From a checkpoint of a small transformer trained on Wikipedia: LayerNorm before each block, capped logits.
MLP neurons of a small language model. Each row is named by its layer, matrix (up: input weights) and neuron, and shows model dimensions 240-367. Each number is 50 + 10 x the weight over its row's rms, rounded and kept within 0 to 99.
A block is one neuron, or neurons of one layer that tend to fire together. Before each block is what it responds to, as a language model described it from the Wikipedia text at the highest values.

Next-token "to" predictor. Fires on words likely followed by "to", chiefly the object after allow/force/lead (users, him, it) and verbs like tried, wants, used.
L9.up492:44 48 52 62 52 32 49 53 39 69 42 59 50 54 41 53 41 48 47 73 39 62 24 57 61 42 50 54 36 49 50 40 47 42 34 53 59 54 35 62 38 52 67 69 60 48 48 53 52 44 44 56 55 43 49 36 50 43 38 50 48 37 44 40 42 50 55 57 45 36 54 35 61 58 47 37 53 52 41 44 43 74 69 44 66 35 43 41 35 50 48 48 43 45 58 38 39 65 55 46 45 51 66 37 54 41 49 42 35 44 40 69 40 53 47 50 64 33 59 40 54 47 45 43 38 45 49 51
L9.up569:41 56 54 36 54 34 44 47 44 58 51 53 57 44 27 59 40 61 36 45 46 34 44 22 48 49 51 47 46 48 47 51 14 47 67 55 66 47 49 62 39 47 37 69 42 44 59 46 43 38 45 40 60 48 48 51 68 57 20 63 64 49 53 53 56 45 57 57 42 61 44 29 30 47 35 62 64 60 44 51 44 51 55 61 44 60 49 41 52 46 60 49 51 59 41 45 51 46 54 37 49 39 38 50 54 46 51 45 45 43 33 35 47 33 56 49 33 54 51 44 43 58 49 51 40 40 55 43
L9.up758:72 51 47 56 45 49 45 59 45 41 48 65 42 67 47 30 34 43 62 43 53 52 47 56 50 61 47 42 54 60 43 47 49 65 45 41 35 26 29 48 43 47 40 53 66 64 59 59 43 45 41 66 56 51 28 25 37 46 43 49 62 77 52 47 49 53 58 47 31 53 42 31 60 72 56 48 47 40 60 53 54 45 64 64 64 47 47 46 53 65 39 41 63 23 42 38 61 46 54 57 53 39 59 44 53 26 39 61 59 48 57 55 52 54 54 43 62 54 49 57 47 56 64 42 54 46 60 51
L9.up2092:43 27 59 38 33 22 35 66 37 43 45 57 57 70 48 52 32 49 46 40 49 36 36 58 65 47 41 41 55 48 49 69 55 50 35 47 49 34 61 51 46 54 30 54 69 53 70 55 55 37 52 61 63 54 59 52 54 45 40 55 69 48 29 46 53 55 60 37 58 65 59 40 64 63 49 39 55 38 51 52 55 42 44 61 34 53 47 46 53 50 30 39 51 30 46 59 62 34 49 52 52 49 61 44 43 53 60 45 40 48 40 61 64 63 52 40 47 56 56 50 50 54 59 50 42 53 65 54

Passive past participles. Past participles (or their final piece) right after was/is/been/were in passive clauses, e.g. was designed, is tied, were sold.
L5.up1662:49 63 52 57 67 51 45 44 61 63 47 71 54 57 38 50 70 45 32 37 58 43 37 40 49 47 51 47 37 67 42 53 49 44 46 54 39 68 46 60 42 51 37 28 51 45 45 51 62 52 43 41 47 69 50 56 61 49 44 46 42 29 61 27 81 24 53 52 38 36 44 48 47 66 58 67 41 57 62 37 67 50 69 54 64 32 64 42 63 50 50 34 43 45 54 62 43 50 54 41 36 47 39 50 51 39 45 46 68 62 46 39 48 26 45 30 61 55 54 56 46 52 52 47 49 37 49 55
L5.up1681:47 51 53 40 68 37 53 50 38 57 42 45 49 55 44 37 57 59 33 38 65 64 42 73 47 52 54 53 54 45 51 53 51 55 40 55 41 52 53 52 41 58 37 49 45 50 44 50 51 73 45 59 51 34 36 52 48 50 46 48 28 41 62 27 47 41 47 67 41 37 36 44 38 47 38 47 60 55 54 45 55 43 54 49 44 45 57 45 59 37 40 38 70 30 50 45 46 40 63 61 34 72 37 55 35 66 46 53 66 39 49 32 51 45 49 44 68 29 56 31 63 43 47 34 39 56 37 67
L5.up1694:50 54 61 44 52 41 46 45 43 54 51 50 57 59 57 35 55 46 55 55 56 57 53 51 43 43 40 53 47 47 56 26 56 40 40 41 35 48 63 58 40 56 43 39 73 35 60 25 44 49 54 36 24 56 46 54 51 62 33 32 48 48 67 45 46 45 35 47 59 41 55 60 57 56 53 41 32 41 50 46 49 53 61 48 61 68 45 57 59 59 62 52 59 45 63 39 62 44 56 60 46 53 51 25 45 48 68 28 58 60 54 43 48 52 58 49 73 45 58 73 51 44 50 48 45 40 47 62
L5.up2235:63 42 41 49 51 49 51 45 48 58 54 63 56 44 54 32 33 45 49 40 48 43 57 50 47 51 40 69 52 47 41 55 48 53 45 57 40 45 51 50 29 41 71 56 53 64 37 59 60 58 55 45 65 55 62 51 48 44 67 45 47 33 41 43 54 48 58 57 48 56 36 45 41 38 44 43 42 60 37 41 47 54 56 56 57 51 50 50 44 47 32 56 40 50 48 57 66 36 44 60 24 61 49 55 50 49 40 61 63 52 57 48 48 38 71 59 52 38 51 44 58 48 64 37 48 57 46 34

Table cell separators. Pipe separators (also semicolons, commas) in flattened tables, right after a number or date and before another, as in 17.09.1938 | 20.04, 47.43 | 14.39.
L5.up827:40 66 54 54 55 50 61 46 63 31 33 48 64 44 46 65 44 86 61 39 44 49 51 47 57 40 47 74 47 33 56 62 50 51 74 45 44 44 56 53 58 46 44 49 52 39 56 43 62 57 46 44 44 60 67 49 25 51 38 53 50 54 41 66 52 52 45 45 43 56 32 43 42 52 48 43 66 41 54 39 56 58 44 29 37 43 62 66 51 61 50 47 60 42 40 45 43 52 39 58 38 56 42 56 64 55 38 50 67 41 36 48 50 44 43 40 48 57 39 41 23 51 56 55 59 45 56 60
L5.up946:68 44 52 46 63 52 41 59 51 56 42 31 56 51 50 57 38 41 24 37 56 58 50 40 31 55 34 53 47 56 58 37 49 47 55 50 67 42 51 48 56 67 63 63 41 39 26 52 48 39 56 53 45 52 53 51 56 51 59 42 55 42 63 47 47 65 65 53 44 34 48 48 48 41 46 60 37 44 59 51 51 49 55 52 55 42 55 43 51 42 50 48 35 32 64 36 58 36 34 62 52 48 36 39 32 53 47 49 50 66 50 48 64 50 46 57 34 48 46 40 53 61 56 37 36 54 46 55
L5.up1509:64 51 44 23 62 63 48 57 54 50 52 29 65 56 54 35 42 60 56 47 59 57 78 60 52 58 41 63 32 51 41 48 51 40 71 45 52 52 55 54 73 50 48 56 57 57 48 70 44 56 46 35 39 59 37 65 45 43 57 54 38 47 44 62 68 49 47 53 47 48 45 62 66 39 56 35 41 38 53 55 39 47 51 56 38 47 42 44 60 47 58 37 39 63 57 50 52 67 52 37 44 45 61 45 49 53 51 23 54 50 48 43 54 41 62 33 67 62 53 54 29 61 40 50 44 49 47 70
L5.up2037:37 59 48 51 59 50 49 57 42 46 62 41 67 50 40 53 60 68 38 49 44 51 56 43 74 42 59 51 50 55 54 60 56 44 53 42 45 40 37 35 62 62 66 57 62 46 44 51 37 52 44 33 57 52 41 53 37 40 47 62 45 54 39 58 69 47 53 66 35 29 63 66 52 47 60 37 48 50 48 42 67 68 46 33 50 48 53 37 45 63 57 47 49 39 53 52 33 38 66 51 58 50 70 51 38 44 65 46 55 65 49 60 40 56 44 59 40 67 60 51 51 62 58 39 59 34 50 47

Noun phrase before "to". Last token of an object noun or name ahead of a likely "to", as in from ware to ware, from Gatchina to Tosno, the horse to England, or a year (1884 through).
L8.up1455:45 37 58 40 52 41 43 70 52 64 42 37 42 65 54 30 53 60 48 56 51 41 40 49 49 38 57 49 49 66 42 44 56 35 52 57 53 46 47 39 50 41 49 69 65 47 56 58 59 57 52 46 47 69 62 43 45 55 38 47 68 68 54 49 52 33 40 45 62 47 53 53 56 57 45 34 52 53 55 41 67 43 55 56 50 61 46 48 71 46 31 44 52 60 54 53 43 35 73 59 53 49 40 59 49 63 40 35 42 56 41 57 52 61 43 41 41 67 61 35 67 53 49 42 42 47 56 40

Before-a-year predictor. Tokens right before a four-digit year in dates and tables, such as in, c., born …, Built:, table pipes, (4):, mostly fires before the year.
L8.up2205:52 57 60 46 62 52 45 48 72 45 56 71 47 63 52 51 62 46 50 49 37 48 44 61 38 50 37 46 42 60 58 41 52 61 51 48 32 40 40 56 48 50 43 60 62 65 46 48 57 48 55 57 34 42 53 42 60 62 47 59 48 42 48 44 57 66 53 53 67 59 57 42 33 45 68 45 46 66 34 44 48 57 43 33 43 59 59 59 61 44 56 71 38 40 54 57 48 68 51 53 47 68 48 62 51 54 58 66 64 57 34 64 48 57 52 63 53 58 56 68 35 62 51 55 28 39 63 40

Date-introducing tokens. Tokens just before a year or date, such as "born" in parentheses, "c." or "b." abbreviations, table pipes and commas before a year; weaker on scattered word-initial fragments.
L9.up165:31 57 44 68 45 69 72 48 49 37 69 42 56 43 47 34 68 53 52 43 42 40 52 61 42 67 39 58 56 46 37 42 45 66 72 44 28 33 38 60 53 61 47 66 48 26 45 57 41 57 57 45 63 28 43 60 52 51 49 66 69 57 55 41 71 62 45 45 57 33 60 50 49 56 63 36 41 65 32 51 19 51 62 44 46 60 49 51 49 42 60 49 50 45 48 57 33 50 57 63 67 55 51 51 36 39 56 41 61 49 46 40 58 39 50 34 43 58 42 32 48 57 42 56 55 55 38 59
L9.up655:46 59 47 47 43 54 51 47 43 39 56 58 56 37 44 52 44 55 60 43 43 51 64 44 49 53 47 41 48 64 28 48 41 49 51 54 47 45 44 39 47 63 42 67 41 31 64 48 54 39 24 42 51 49 62 67 60 54 45 47 39 37 50 55 33 48 57 37 51 53 54 54 57 63 46 33 57 62 48 50 29 72 52 37 57 56 37 28 46 51 39 46 64 53 27 41 59 54 52 70 43 52 64 53 51 50 55 48 52 62 34 55 69 63 47 52 48 53 37 36 52 52 47 52 38 32 54 60
L9.up1616:44 42 38 43 59 46 53 56 52 48 40 44 62 52 62 47 54 58 64 50 43 65 55 57 44 37 30 71 54 52 59 41 44 69 46 64 22 40 46 49 54 65 65 58 55 50 53 45 53 54 48 57 59 50 42 59 42 63 24 44 41 31 60 19 45 50 59 51 42 40 62 42 40 55 53 43 51 52 52 44 44 55 36 63 58 45 40 60 65 41 44 55 79 52 56 46 37 60 36 51 46 41 46 46 68 44 58 56 58 50 60 45 54 59 34 53 40 44 63 58 51 60 60 55 48 46 42 50
L9.up1694:45 63 44 44 54 49 44 51 52 47 19 29 52 32 51 49 42 62 61 38 63 41 53 49 36 54 33 54 56 59 37 40 53 48 44 52 37 42 51 29 38 41 43 42 53 41 58 49 38 55 58 66 55 42 57 46 46 57 35 55 57 58 45 67 57 51 54 71 42 48 71 49 45 63 67 64 42 36 43 44 53 53 35 56 39 54 47 48 32 52 42 61 68 48 46 54 39 48 26 38 66 48 65 60 54 42 62 50 47 50 52 56 52 63 76 60 40 54 34 36 51 65 72 45 36 59 45 53